Weights of a small GPT-style language model, trained from scratch on English Wikipedia: a variant of Muon for these matrices.
MLP neurons of a small language model. Each row is named by its layer, matrix (gate and up: input weights) and neuron, and shows model dimensions 0-191. Each number is 500 + 40 x the weight over its row's rms, rounded and kept within 0 to 999. Numbers have three digits each. A neuron's up and down rows have the sign that makes its largest values positive.
After each neuron's rows, "fires in" lists the words (lower case) most often at its 100 highest values on Wikipedia text that the model never trained on.

L2.gate1004:507457500554486453487519543486492471524551610483506467426462517485491543518526475515538483421509508487443499490487425522509481487549487542530524462509531463535523546485522473460545535515512449411491498476581487631510524521546477438544554488509510481511475504576475487492492543473519479543504533517530516527515570527464524506474504498505576558487526528489496516455455499493514494554474476512489504452477456504500566440538405497507473410481548501486490500484466456466469499536509517421543491491510453479517406517487464527510444537511554470481479543507437496487561516520527449539
L2.up1004:487467450512438512470410525498497510437496492512474429484477482466489432555497488513524542475519455475559476464494551469494513486527472503424510501567500555515421560479512436550502512509461539534558458435569516481473492523536553435515584514516562519484529447539462569521456465463502500515520560576541473537491449502496478555447520461528529498461474510429491501424464551536526503436522510448474496539410489569475519528527480466442504450491550478463573517554491507493528468554536512476496383529530505440470463519483447536557466557472460501492544508545430485507551514448478484444
fires in: "road", "family", "area", "route", "group"

L4.gate183:551479491523530525532553485514581557517491516465464535509496515532545378579555498513470512463495486516460554500455435529496572530446460498378524528406476539526527476508471573480480537586498479502472503438529530548517427473447561521486532515494432554511528456538533466561470453555498488466531519512523516513482524495483544496509569512526526501597506455520496536498502523504532558498465488515505522470540497473514533489567527567413503466444497453512462510496463543470584535474537540500487427522458469504483457456503530549488536476491464496519479469540533496540592455513523519502
L4.up183:426585480476470514539562452487570545536521497521513439453523513495534475437543469459539470500464518472499456515508505448461498505516464432562496493562511481477493502462451529477510511487506432459521482458487499543552542519534478537591507494449517483494563464463516547521471469606560484486505494541580524480471517536568505457461473408449491447562483433440445372527468566552458531478439557556571486558485514435483570453496500459486481546479488549547485461479508465487469584419511527519512498548484465522529442513490518503508456487423479532415491461500495527448536476509440481471
fires in: "american", "an", "was", "is"

L6.gate357:451529468448454546470511463439479470543578408478490416465518477471493421549558492437521470437505492534540567492515488484451424473534559492532538535444467449458478502483527452517542486540541506593490520463484443516505530489376459564528510526508484431464496467463538508495510499471519468507454465516551509483477587562490452562484547445554465561519537542409488572470484533453537510424465429461473449523445446452520435536458456467560534541545472533565509473446479475445452524493452485497518468462531528506521477507447492466520542460518556484481507546538467432437502502532535398516
L6.up357:482451575510503492502467513572458476589438512412499508476528527565536483461499474512432499500551498496477560429530463457466580458455528502399521559512499470446472538512470518430500563511463474490444439513519506502534470470539563496524580460578578444513525499457488537496599481521534482480483532437506489552461550529534474538556489462466521491524475470383432492472532527491495542499487452446480525536557554456468523506484459507563478456484509574530562479525492490504499408476508511489446546490522368471504512462529521532465475438533473426557527532472510467547436471545604423475
fires in: "not", "that", "to", "derby", "der", "could"

L6.gate456:530454534510393449568586483498509426539510509475540535566448498441496502536551520442532432478479494474550533585446553532511452515453547429470565504482572423508509519468498521489461560488504490492473473555498469451472537474507476520462534532531528477532524482514458435548528422491468499441498536436509501484484488504444484483543474508469503479509503560487505542541484491523405465486499478558536470400479523461585520573524529510464523489471451479535488473485476536540518497483522481501453543538521480495417548561564561484483471393500467450505531527544497531479439491448499425506
L6.up456:603500498458479496500420505459485451517541501518446533461501440521557521502513554414543482504479428489588542458514439484483520526519460538510432524510471523518557556478465517471464553473487497433534543458486441495552581448485453471493483484493470509486531477485534513492463540497461443501517536456558499535570501424548510459458436521470471487474481465542552494482397423543537535476511433544541555588516444482559510534653501520425522501548556446420507539473542495468437494506541505582480583515484540491468573534567484511484502382448513495593535496535480466525494591408517508560
fires in: "as", "not", "and", "only", "also"

L9.gate258:439496523519467571480428469516520427529542443504485468500474503490468514517519450497551438540505515489515519538570517570487515575497479544452555510534558543454492445443461481577427460538500523544489534501510527474517451527511444497441523429519445505540454558491523483458528528553441478516467508510487586525546553502528480559517548558425430535454515511530466443529410493518456510435504489463462470551569532448476488535514542446438477559558476416490512577476535482500480485503476532507478445489497465504418518431497438499482481526493453446565554515554471523450548485491568506440
L9.up258:495484476494544468566459426526476478506452471481408430544451599433443508542479588465471499478573518491501526545533490563486527476532551480554518560472520540488468512530431498431511485510457486551488454499498444502486530516508507469509512490526457457551405445530533433512573480455482547532498446453507523509418441486549452480546544533463476512529539539539420518499412469484533489508531525430393470532540519549475473557492476496427477474496450516473467453556466492584482506542501560525442431509582478470539507456548405571531512567491528450462459536532483502483452494549572504535
fires in: "they", "you", "we"

L9.gate826:419545488507525411555452488487497529485550534509496528540466452545511561438496564521469414485524454596419452580448488558469477529544545477452556542520631491476515484466450485432496548495480497489455499487525490535504510491456437525596481538590491542527543487495521496462453451494430481460424496573565552491492489453375475523471516456422497463494515501510458552488507527489495528520463509439498470483489528499487518454497430499487515413549468536528493429436454506516506460441528497519483556555491593510504505571475510520503516429523510485514496574546483497524439506495481523455
L9.up826:526484476488478564525507469496451469570536450510515517536491444416565474526488446446527475513434507475451440513456434521483502552527449461582434553545491516516424482478515463576518473477519451477540561454534469487521495451450533515492486445444539469521512491482469520473493467486461510525541440526502492490555487493530498489428475551549452528508520468449445539559476532486517485508466504432579571532417495437521557530486510493534499459468543531531496556444506479472536525510496550512480477518422454578548441454470508444522500544473544475507500528461573467520575454515485513479
fires in: "an"

L4.gate1054:604507531513534496543521565509487420544492493530513463533471521430494485461538467456520565499493505470484477516559494479534466569511473510496608504452464524526451517461498448531508464462491560415389515519455567425465568471464512522463446546504428481525535502481545551590440517416524500484425502531490497483452458560464504473552552517595455483460515507471519512524537473527529490466470470527475450452454510476481450480589541571500471476511487565468465489481459513559485493546465503510471508497435557482533542475482464576478475573480535433440475529568443527524494520560545531505
L4.up1054:542461551502523515516468421438538608497498500512470511499510476549536425486509513472418479479518448488542536482559566506496542489530554481461497495561539514445499505513503482531493551532472490563537484465496426475476466518528450481546605478514506574485559497486487504512444557484575499521513486535494539534455559522497491480518497471460442514460465403521539550513481510541480492591510480504450461459459492513527504568491491568424502494444471514541529535447420413484550541601431503436519470482476524529529496563492487528497499394493500534496545482444485489562447541401494469511
fires in: "water", "heat", "air", "heavy", "greater", "aircraft"

L9.gate97:551570527465502498485552555483483520538535523549525487459558486533571443549581486469544494506468437501519495552494547508467530545488405517519522498535475468452528519490513518508539493464499530514475462561485483528515484570582549484445558503573514509548477531501477490496467560518486512555523433485503543476495531537458498484547512497473514471509510487504419539587441507453480512477447474530540503481469513571449476397542566516453494510469367492516497553505489461477502469521500596543567464507476472483490547498489563504460413471506564533503496516473540490528476504507436608496
L9.up97:493492522471556546497374505465479469518531486452485518541496463473477441554488461501498472480515479532475392438484532569501491506474494520572538516500524410491567473463488441481465512512485501453520523491455545456441578533486526423520503450434529495513501466471514579485467516506486485486458504527548465542531450495472562473499512450473491526501533488441481418503462514472430494472462501406541591449423434519476498542548500507572472519533435524482479499480507554524515406481547467536468490480456493501523431470501541438506493480537513454450485419496466534521471545494429479533
fires in: "to", "and", "a", "2", "by"

L9.gate1036:460465448504490475525447472501484522453521531509546534457487442508530503479506500446451566517504491476472567433469487548455547471524508506467493536588611496488459479538510551507507494547426572465514481501567494511455492461552490510551462566522572485527540477520575507506476519499478503476480501500542426476425491483542520404520579478496510504499475480470485487452491433463514472460542493451469481499537481574549475507493487487483508509577446530502435484494434552517484490498477482518499446541509448515455531470517534496447498469552555502472539497441540550517489451529476534545
L9.up1036:384549538552483473475518489487474446457540467473554540491541505473500472510454533490581480504502477585512460426484504497549511452540533469469513462481451508501489521518502567455430488467548503457497564528430558494427628525553516461470502531486498520542489480495509568474540523452534499449496513468502516480506545542473475478413588535514440511551536549509513494557480535500456462593470527505453475480402518458461511437454519430499484562439582459507522460535491524482490505439604486470419493503526492455494524461493494570496520605501489480486554577500509475524461527533503506434
fires in: "in", "a"

L9.gate408:470493505511476499545478479417485468489578531447468446450491484550510519494473515436493457572480474538476434499498508461550457570539462467510506529549472559448481501522504535498518572528450542423524510546553495488431447468459452517478540478543477489458436510494457510430445471525471485515490451494483498511559445481514496430484547472520550413518517536511540515428419567447446471519484483472593521503473599485563525492463460467506529461493513510524507492445543508472490467433524466480555466521567489471470481527475501461472485512502386486465498508465487514495507504480532489460
L9.up408:512586467489522506529533509469498477468542479502463516499470400515537526482552515537490536474468468459506555476439525490562508491552476500496488552536536515424479451488474550563520476557560531482499428595541519514506469498434525455559519535472504515540555547453499449470470534487523489554524504468549469456508472424515500472478475510471554495585505497519463535516611535531431505477527550483488474505531553548577537550480427456473549483587510520536442445472531519493521481559511466509512559558490501464532540552423480447489492450476406453537503512521452618445531554479496547527
fires in: "an", "ancient"

L6.gate29:535523524433508588520518465501500508531480516570545521485448502534479529464553524400475487510465598479466522534494498539564536528427466554435485511532494515455502512486473462535521581461479525600479522550516470474507571609529580527478567544492514513452552448559477493553500507526537429518494524513442450547389505477509402443560569526466470477523465521479468502482532491500484495537474500506462514481457449461503486519467467536514535482459477521503532462485570433464438505516438575499482549491541464528587436527469481516539546522548561548561494496434528516441447524529471489472
L6.up29:454503543480460513528576509486543527517542516503507517498523473461454557541452513501509498416550536478491584524585461495457583490445527488395471534568591496547448557449490523489449498411522511506560388487448498470421425473459440456515495445500485430565469527539446435491498508445429501467491476505492527457505517515450540561518519519515490457545436429436429535478493459539556470547521408545465458430485471541519428538537483529509464506474530565490528480463525458469459472466494462513493543507550574557466494464513461499539484474609536496561577463513483463542537529473524474430
fires in: "to", "not", "and"

L9.gate217:524524500497500503498411549509480518475506569523449553516524441551562518489572478498471524515537615465481548533483517478463475443499557505443530518466490410543500517495517489530516564582459501467441554466518483561531438520538499491498475504545445491473539507534443583464539489491476491540480472477515489440517468464527522509522504601489484443476515562425443535475457489497500510480522566498481455505494577536480556356466458556539453524367491449527458531506468512552510483475551487477454467479541442474501473507555480500585447542489523472472502494476446523480458443507446492491
L9.up217:554486548482526494514469550492506473610442511525512522518446550468445512520505483437502488494551538445440409561463472447459469590523505538500547416484471519467445469495473467446566540506501539498536583474471486478478509502457538410450520488490497496515528528557501484514477522539522518555466467494521449481526466488543568524549594514430540501488509458534466494503479520470487520505498436533466510457490543470487496431503502407560502545441438417498487491468507532540508467547487555496552531558509483441517594505588464560570469474461565531519482506573458471532468531540491509550
fires in: "a"

L2.gate1123:466485507499521547547417510528545505536505478424495524455516486510426567503512467434523457491396455493516514453510483462474532519565455504483508497450473513463444514439470522486475497493531446555486572496440515439468419427493489499515517522542478472593452426461481509550494552464482492547464461510535555522529484506527479426508456449464531475549565528515520519461515557482476463550404481545435444411481512508548504472573458600463506492450501549515523450458514493526502560519569525476496529507500466430486500443494526474493501455533471591473549542483482454533547474475533460499
L2.up1123:496456484486461545520501464503470440555480542495523531509429497531467444502458536521492557576549453466517467543473413500571532498509476542472542455475512489520499450411555502548497522501468554517563553463479480553492485478512551531578473504485572511500512515456535527534553528467524552494481428499481535501462515484545532548589474514459526466457553504463526500520471557394559453518534515536481472473537557483489479408545507411537516463520519552550492440574532505489524532470493549485517431451536562501531568491416551520462494417468493564440491462441489478467454450469439520428
fires in: "french", "german", "japanese", "chinese", "france", "roman"

L9.gate1118:572452450550539478515509482524452490502446458482463511479479487570450565437504465459486555463471542492507510467546538467502499420534478493481486576627525535498538523468530553527448512541533479545531455550497551474471530446481535541525476485510558487493510452464534512557468494574566447512564518477464438500463418493573505500449493475463459554508484558431489473445418485541456504543483532446569473560445551505497504444489450496541536493484434545537501461476468584562504434478465490444518529498504547452469496490498497423465465501402507480598522510450517509472516453483511464546
L9.up1118:405475471531531595493532507522451483464440454465513538476540519528473514414492486417529465425501480523502551481520519528587514580448476444512528486475534480491478477490515501463466626564487432469549493530488535483464424518493523525568465523500440462506497507569529485485533467485467466472546489526554495505512489530475528420489563545551430499509450446475536545476477516512516509456567542496518478502441564570494474586493543477476547486463457489573485542478502448451508550496407489431517553503542557491509430580512515399491533528564484533490511528490495500594475493546457526427
fires in: "of", "in", "early", "from"

L4.gate474:509463535475502535484548445442466484455507507516533484575471525546520486438549535487470511457521476503523492409514518511458446400452428548535494565494591490506448537461558447475533454463439543498445572435636482550557531497533561533545482503494555536560434512424506495492436452532507513403548409539435509529505530512415459457514502481468468481503536430444470494525495496589524541512461517520517572465455493481588502590531472471467544420472506491469480498453584496504460538523501506477497423514442511562478515465522488554515474489548510549396523485532522454481548506525497482479
L4.up474:493531525424434512528548509545458479477525467508503468529522456455444525497506483547498502552486512543541468477488505465494496510540490463548547547475580530524556506515512504506472567497439469475545532447558504501544540468492457454533445536506519451445418477445483545472470446534495556475468520549506523482481508530505449505493446501481483403480449491571526435478452526442456481487540503500489471489537483482456500518507436473500469511446502539480459516542550466563486564490461499457550470525540543540492557466557474536529544479536496471519470478569588562458493543553534613492
fires in: "american", "united", "international", "national", "great", "professional"

L9.gate427:437453434508553415457515488419471477532513449528541490543457481502526535443521495511465539405499475522498505493500546442528435582611527478474497389508530453525555469486512463456494470475490506535475509521497547465468516473472533500479464526431536540479513517437536520489462483502443547485484502457533537484463487544513528450529452467414479485446502502513473506472496569447538459532511458510554548498484589405461438486454511443466468529481496491525504487470572547470462471541490558478477503482510582588522494474530566484444473483477570499584425499481572500531512531526527539459
L9.up427:520573534435496557509465500478487448491498451490399425512503482477483529406432537473516466541454495482492528486527433506485481515475532465462519473475530485521571456536487521518502513551474440480482445571510465417485475476549500475567496477422487502478466513522460540553491506470490509514470488515508515474517480541497486511558445506457508536445521467444536489520433530460565526559527497503478470367542491516632521489544475448483442411535515554527498469568536578435579531530459494545526481486458527490455411524570561500523510448470463470516512479488487488531561505515479488520
fires in: "to", "in", "and", "bought", "it"

L9.gate367:517515550415557513574447551464480479557516486525476416475559456491549481537563505462470498528535469585445565491524516501504454520523532506534470528497505493558554535398541513466512546462530532491521525523454565506492432512575580512420501530469442528521487510538442488532505507423518445575516481487551471461536499480554545493564505537475546554489477511554551525488482523458485485502506480520463470424466569546478497515496545521469392459451516447492532574537479476523566526495468534523515508444511473494480533511524531416525537472509442493511587550499531503489498517494455521480
L9.up367:495518532514521514447467516372508510502444493510471486583535499531510480457446485481471536521498512501512516463474559537477510580489510507483527429464580514499543487472510504510543548432385515441467518508448545495519486576555526493522535591515473514496539465408554543439555572456511502504455471519567492460478424477581522560516429463508472569503490469463439516490477566524563497478553549507491501557588562472440514538489514511462545534546403513484531493499486539534481541534506464500496553470474482498537498555499533492498497488456515529472535503553484509574560510515533487441
fires in: "to", "by", "of", "would", "up"

L9.gate716:501508528466485443580588461469472383584471531494511456522533532450484562604449442483481509565490523456561486521461429534515525496503520495516480503582525503454444555458532452511534460570489497551534451472480520496446450487443485532493509499539482554523480532532453457529538471522475494511526559521447556453473544382552521464443517468500483478529540515477515548566485442497508563496542456465541551473571442471445441494514586567508487405492489459550508514549505497513517512546517508517508506507442490449484524528500479491508445442514590425490511464534528496467506487526472498555
L9.up716:515505454503431597473448443538543509511549576429530456456533534511537549467537527527566473528490523451463531519484547534477529494499550486448479479467505468478454522475529491530494479480448530522431547555463496555524594541527444544434498482571482506530517524501539416474511511423547449506495475516543500422504441497553574473498506529419484451497549492440539512459487565456463424446448490417507538503526492476486509530469473487510502427450477477421555481456485479467448477507462517535550511463506543407489465534500444548531481520585490527490508503429468492448432494503502475565
fires in: "which", "that", "she", "who", "had", "it"

L9.gate276:533498575531510505512525445490502531492554534513479495492510509556641515448482485528438509543542430477559491429442536486425447498536434486420439444507481464560491457511535492519528501433515454500509483525503495547563473480525450558548459513496489471472539508450437566432529425463443550534565527492517477551523532416457535561483538507417557532489482562467559488533485460444383529455528476548505567479458434485445449429455522515452454551489536540546496474553495533518488481515534552473503453488479484429522541569503442447486518497481445548587539502448498505481471546477529530530
L9.up276:520540487580429486518494495478418544567479542558455526495589439544517539486437498426427497477503507536527494479530473455473514454465550469500456464412490547440432548521540527492523510535474553543454502482478544474530486503486521558436504493509625506411564442496493509451468503554507495494526470419479487546513457490538509479454586468430520527513482553504507502526555515463483490461512497505452463512488517499478481418460568533521513502519515450548463523494422610527492522425499492539556472547475481538488509504481553565561482469433564488540487486473519565505468508435497499497
fires in: "of", "and", "a"

L2.gate980:575538456552494483554479469409505428553504485501461475503502461539518490476562482505473497500533449464531537487494516510530495526477451388544507609518520494546557455504492500552534507509463443465517504490510584445434507522417549485505482504568551528510474488532475436421469555469460552509551510506508515456555560473518480532574571602530423509437465505512481470539476513423471441457489549489494561481447495541437530441523576527492426450490473508409477435453485519464528485486532499491460482513500503532542456509512463464451511453511537422473547529558508498521535462479512489449
L2.up980:574519409502513450503502485455490541502503487486409475464476522523554512489588517451537452563546535511470503485548461495594482515489505451498568535552485547559505466485485503565582517512493510495519522463551460500467475483482535428507512491490502571496516507482516405477497529478466488431566451470431485459529572531546486424475509488547476498472535546506548559453506507554486419543431523523471552480544510514457582488550458575467446468481524531468575453497568528449480496548487467520484552496472575552485504558553557453464478506482512511498468467460461619540505473548521512489
fires in: "part", "april", "governor"

L2.gate79:486436458511487511486548477527581453471490516447566510457492485500529511453440522494509528432510526443482413488486506519485504500474476534548485542497566458430563535477514472451466408524516518481464457533546511535509525555517464459557435504489502542570464457406519587521531512542393459486434528541480546565524488553506499512499486565528498556523433479492548476543589511477448567522484544543522435449463451508467504554412471554489450473512517519500494495532474513424425560542481615513499496488517415478503486520477488458452501503470529550536489536441461562583502486572561479470
L2.up79:450478465548468507513484507478501424417453516490474473531509516506442554536520513532460440483539495472432485475488499505440522528482558525488515528496529531510563510530453433482506515557477484533518514463465533535522492471523546482529492586576492400543530479456512558512577534528475496536471449453503538550522394520470530543473465534480466515497507452431522450542487514525486485539472546527533414554477504496499456538510453465489508493448489476509502515543564535469451484449567503488509571503445481563497433526525491432498510489482515506485495532567561435531488558452507529527
fires in: "them", "final", "finals", "town", "history", "field"

L4.gate640:592447547481433572510478507557469531495503500464510483459514512525533531485524469489550485559496475420486542453526486449482488441521471508543532452481520554471483608496513494497392525530505522457497450553500503530521486509511511499500504531504465479485536494525481478481474472401483541510392477487514620524570490498552517455504579513504554499541509507423530491537511543540481529541524412542508473517476444496562500510483535482519494500512464477539559490508503508576525458503457473509463516515485507497447490459523470516532435531495483571419558459503586516471438488500591526551
L4.up640:499536536513485433512449499493543433579473497566510478466490530509507432463476493503518537523509426460520505432525484454511497439475570478431488573475460540538558552514511535516493519469474548535497420504417514551442485572461534549547475513476462469521541478472503518528491497527517451450507537523499497502562473525470476516536542437574470538520477472493519566530503505492514533549535536500442492511467533497536516489583548527465520421503447513532391490528526484483468405400375509519525529442462439523500463450492543546460477480477496476503538475544462556513556504522577524453
fires in: "air", "health", "aircraft", "fire", "footballer"

L7.gate674:485522477486394553484498492484511411569529439508499569498484478495482521525477533544537526474469503529512497472503586483434564548533434501560462509481461513586508482539508522467497565423564477501483483486449592467513479483542485520483523529423531488512537504504536561505516512435449453448549465536408504494567459472449476412520484436476435499495466416481513467506579469505463521511541474532530548486500527537499522515490488499454493477453526507490477493559481458486486497531458468522446523457460525461433529515494536468478492546564477516470480489542535466501425586487463563493
L7.up674:467486586524566582481596427440505544568493467496448393490505565493473577434546508477528497398494555415518558451553425481478464531471587486527505500429481483569534510475428482504475511501521478429529532527414552532506455487518422461517530567529460517426462535529548561557527491510456485528565514510501452466554457483479445496525528512543487528478533511502515440457523534530512527522472501502525470577480478550474491545491472504541530522486485513484510477564448411475491490539494536535574502488473485511509451496494481499552504487463493458549452451466402545512460540496503487500
fires in: "the", "to", "and", "of", "or", "as"

L7.gate1215:554482422521557497465477550532572556475490524477535490527569507523534514454529500540463474480522507441496510458502575520460473563460555453497517495445523517583506571437540527455483576497522534509466571574478484484508528504492509494542548515487504500471547480590502484546565535511429521461471421494454461509511533532476484522470448470457456544429489490515488510564467528470510567476526563530506529470580560482526496481419507473447410560515467459495521560507533512535505470521528465444479559517548587505446513503593515484457540498481505496528590479540523569450528459543492477540
L7.up1215:500488491484481594501412560433536473494499491564515526505483503501500459510571515576476473532460490461512521484498439488510491498507532480527548422504526518531507514501496533477503523439533521485526497523507531510500495475514502511540559551497531522496482454525494488495571607513466526543450486487468457539533495528430588418485522566523469499447524462518442557427477547501442550426540523513458473409513567455508500546480462462512464548485531510500417566494521490404494544441481561481492570543508443530520520506530526469492462549491471467503538497501466444467417536472417433510
fires in: "that", "and", "as", "has", "to", "since"

L2.gate1140:492461451511562554546534469561533472490503494442545413466468519536528458474453442556464545534420485487556517470488540521398511547467512469488483515516553505525512549559542463522453546510541485551465506482412504532478539548492496502458516483627548421471510432410479523508539507551505486459484442471525490543519521545534505487466499489503530530475473539477544553527466507515514445444497503562485456500507514544456533510445472472507445500486554508469577463527498448440531496507508465533522577489529586518546539402476412521524445573490556447520465534509484471453525444514500468603
L2.up1140:502544516506514486531468476556553435519497504442503412479485533540445484492499466445515506520470490500549488510483562497463431471502494503472487554457533534445550526443527560501550499492531491501471478481496511533521563540549531421529469476499393505514539474512526517476512512537507545505459416502506522508508497549565444580527525471508452398497486489447538552535456439540519439504496461493477453421436488456418501556504460478575450594466482479515515397518450514528560489510518446459466516471555550576535542453529474506410467523495519499496538514540450496499503507552493412498
fires in: "they", "these", "her", "you", "whatever"

L7.gate1262:474520455507478556490489509579526533506492503570564532505561497490480441520506506481426456452520531467442457479529532509499539525515558503522481427595557465514500533533513504494535456527490465484494453477537441488450517496524492530512472512493419496439469573502504531496458471605408457550550489501438495646552491509548510483443502484495451545501482530524416432482507485506498516445529502485412516518489482518507519471481486542466481511471581486433537517455452442483481520469433521532515546490532512504502533493405532531501494471456483539548493434467582488465527411527508502492
L7.up1262:534434478555469537477528513524435586436411566537477469488495465478524514531544536474460524470509457460516482440505521543457495483454517435488497539440514469530427539464453508533550532487508507460489484500526498556523469504477522547532488473531469518448424469498498467508557465532497438533455522492523476471580531452465526522515432533523438485481457505514474511516444459549569485498562464487535462469465416487540571477517563511531501530425424515504480496474481517517491560484486494464486476548463481591501551481589516540536514469474485544490422512524511493502509530473574485484
fires in: "of", "for", "a", "the", "by"

L7.gate410:504428437492484459485535583553492481498506545512464490519484467452479493518542489538406576532535509557512448434516546477523552455554519495518571491498454533561416481537426494477498573540511505489520452488508442517502609450497501514506444492532465564478572530521572455592445378392531483514524440556492519499451503471489537462502538451497487595461549489491444462543485394503463558477542453512471481524459546537569537496549580501525494491463460492512452448452494540483544547463442520476535492508574458532522520539502435486454437500555524482471452452467616548527532567510435500534
L7.up410:530527432431493544466502440422495445472514559436535548495504520515465457463514506584464584455522538493554496525475546445562526491472502509444478442486499496431432484425501442507423573471437488520533445466561560504521449505512540520445503555464551460413564509435476501446461515501545503526516541493492537523528530475485461525602533507462440486473588428500457552537453498476464463500499437445504519506464526475477501446523539505576472456575438536485544498466439472512474494475472447522478498509498575578547471587520566476470539564492523547483523473480534517524549464463498558474
fires in: "after", "for", "of", "from", "by", "following"

L5.gate974:477546496478489503529488477459465404572478458451571503546504457472521461558519430500568515550505525413531511482503410530443490500552542521595540545492516566541557471470524490570538513510482542520528542511505510489432530555485510493465478525500502452453517459561437499473528524545522537463497530581534483563476500448491517561467518531524465514549437461504499533516467540511506511522458456466518532514438466534459497502484526506445478383533480478418517485540513474523509484497515536458568457531448457629456573488457496475529523508482531568504489517571540494567496491419456502504
L5.up974:519525407489531516528557504544501469558537444444488512512552502476439457537503468446495487424504530548536444459609491543523520525525535464468496504457517482495462580383495465522442527449510499511508501503503487444500507483568472548527503516559510582504586456492487555481491466466508486453539510530510490492509462438533540512520520501500510523404549485513515450549423494481530516529535457466419449533482516505521469547539443496462580463486553480446530534541555497452522505419464510542471439487451571564511577502565541468545526511475486528505520510533474532527502442495529505488
fires in: "while", "since", "only", "as", "if"

L2.gate623:528490500521457490508401475494480538422534521440480548471520453529474507565510495540498510477454557444465482485434497538541565529553562501582498518542541436550555580495518452503434479593539533475546522479497522523432531496455569444566525529482527513495422509485474552487443485542398519466502456444529500516513537476549498464446483553488547534546469455517511486501523436504498499518559527504506537457508482602596583427446488547518532570467470458479500559471499540483562458483422488560566476582510545500473459481558444517495532539460471480557546509531507509506571484508600573571
L2.up623:429464477586467512555504520482420473542475501417474593467495450557485428451624492446504411542492485444447441509518510502524493522569513458493523492509531487395532520448472465503481552476474513414483466518451495482468466468481485508493416481440392451480499476530561509459491537478474510499536490485453508464595417549537535467505583599453574511453526491530511448408516451517493463557464468461490542510487501509488585472459462559538568501548452497539510498541504509530557422486421496482469527475537534571441462471498473485548519521574496505491510512510509530522485496454494490503
fires in: "a"

L7.gate1182:514480512452491478456480555543436489478427463542496490476480429567542414490548501523508489446552460455456595560476516488566512444541541448507525492458468527488549512494524543497514467501479484481525568493547575513435474530516489515520585495522509483507470551536498427516493488504510433540459488519490496502483495444540467590532552491436421500492422530438479501477544551446495498544429501486475460561532453478475502516542497499539506441450450495518521474472573539448529552464520488556521522542514539529481491512528489436495543519476433566477505530475503488473458542538483472394
L7.up1182:476478405534492588499568577483550451468493417555527426506530514463480476499429481491516456525588522397489515548439498468447495476485417488503478522461506540463483547523498564497511589450579502496489526452558430526489541451489527487550550481484441536502505522494445507518489453512452535541514549536503469473489465507506480465493441541488541502509495420526474528527518383480527468511420518510460603435478476526445529474473409504530464511564496534451504462516467443542477513561478466525523466586470466532543456511492390418475509460448496499479503511496524488588512532474552515513
fires in: "by", "to", "of", "from", "with", "married"

L2.gate760:457468506528440457479504538522475474483499501512600523440483474432510525454483526497476477501509504637427518514436507514559456506598412468457541466462470488480493518639486503552457495569553528459537478539516581460580499487482499485521542580497542543518475538485518550504443484490499492513523496429457531547507499551514421433469510537576499442487493436495509454535502431492433514497466490480488439478501476476464554435499501525484451514459506443501582537529507430435507555606496502482435460507484475508551502495541532563598490493531499510516479516417551433489487507468468501469
L2.up760:508481439481449581543468509548506501464575512482572521467466482534487455457479513455492462526486519524541562473453473543497554556435472548535481456502542517471484451478547519456526519404606493476460485531488492469470545531521487551519435491417461509516599479479463518470537477484489533497535467550500489490484491484457527458526529450506534531481554518509471501516536515510485468536521460536484531440466530530463441520486463506502507550432520524456494478506437536541509572526469527456487533495466430479537439443467441467426481515450530493464476485508477613510538513507449529546
fires in: "9", "1", "8", "2", "aged"

L5.gate303:495489570466485495536552440548543508537489462575505485459455556505524554510515495517569549510428546467513463519515522527546473465477599507561461536503463464501493517468489463476486493466485559523479427430523519466513468501544470466535540472532548492564468490468561491481536447519478597506515441490522495492475469501491553503474513525429544529461535521491464497518530536529484538496476500456507474528559518484481550426463519421462481517546539536516508489543422509486540487498519536517490507534533554489442377538543542589518518463454526523593505443419512522476493510485466449514
L5.up303:518488565520460484466549440475493579484528503483533518555480513601472565473463475402435482518410552481518495471488531487498522509493534480502536434501531486596482555440395499481516490568533495495545521557511487566527509529477498588569441518493504532523421447490531479522413471515501517517463443463518452540401526494526473519494477463453513467542578468500497510479494531413440470557547569521444471467528565467478489551477468522519448539412550477534569600491493506479488535529542469541433476489486538478484544526539517511562493567494476466497541531464460546449478493499598481497
fires in: "which", "that"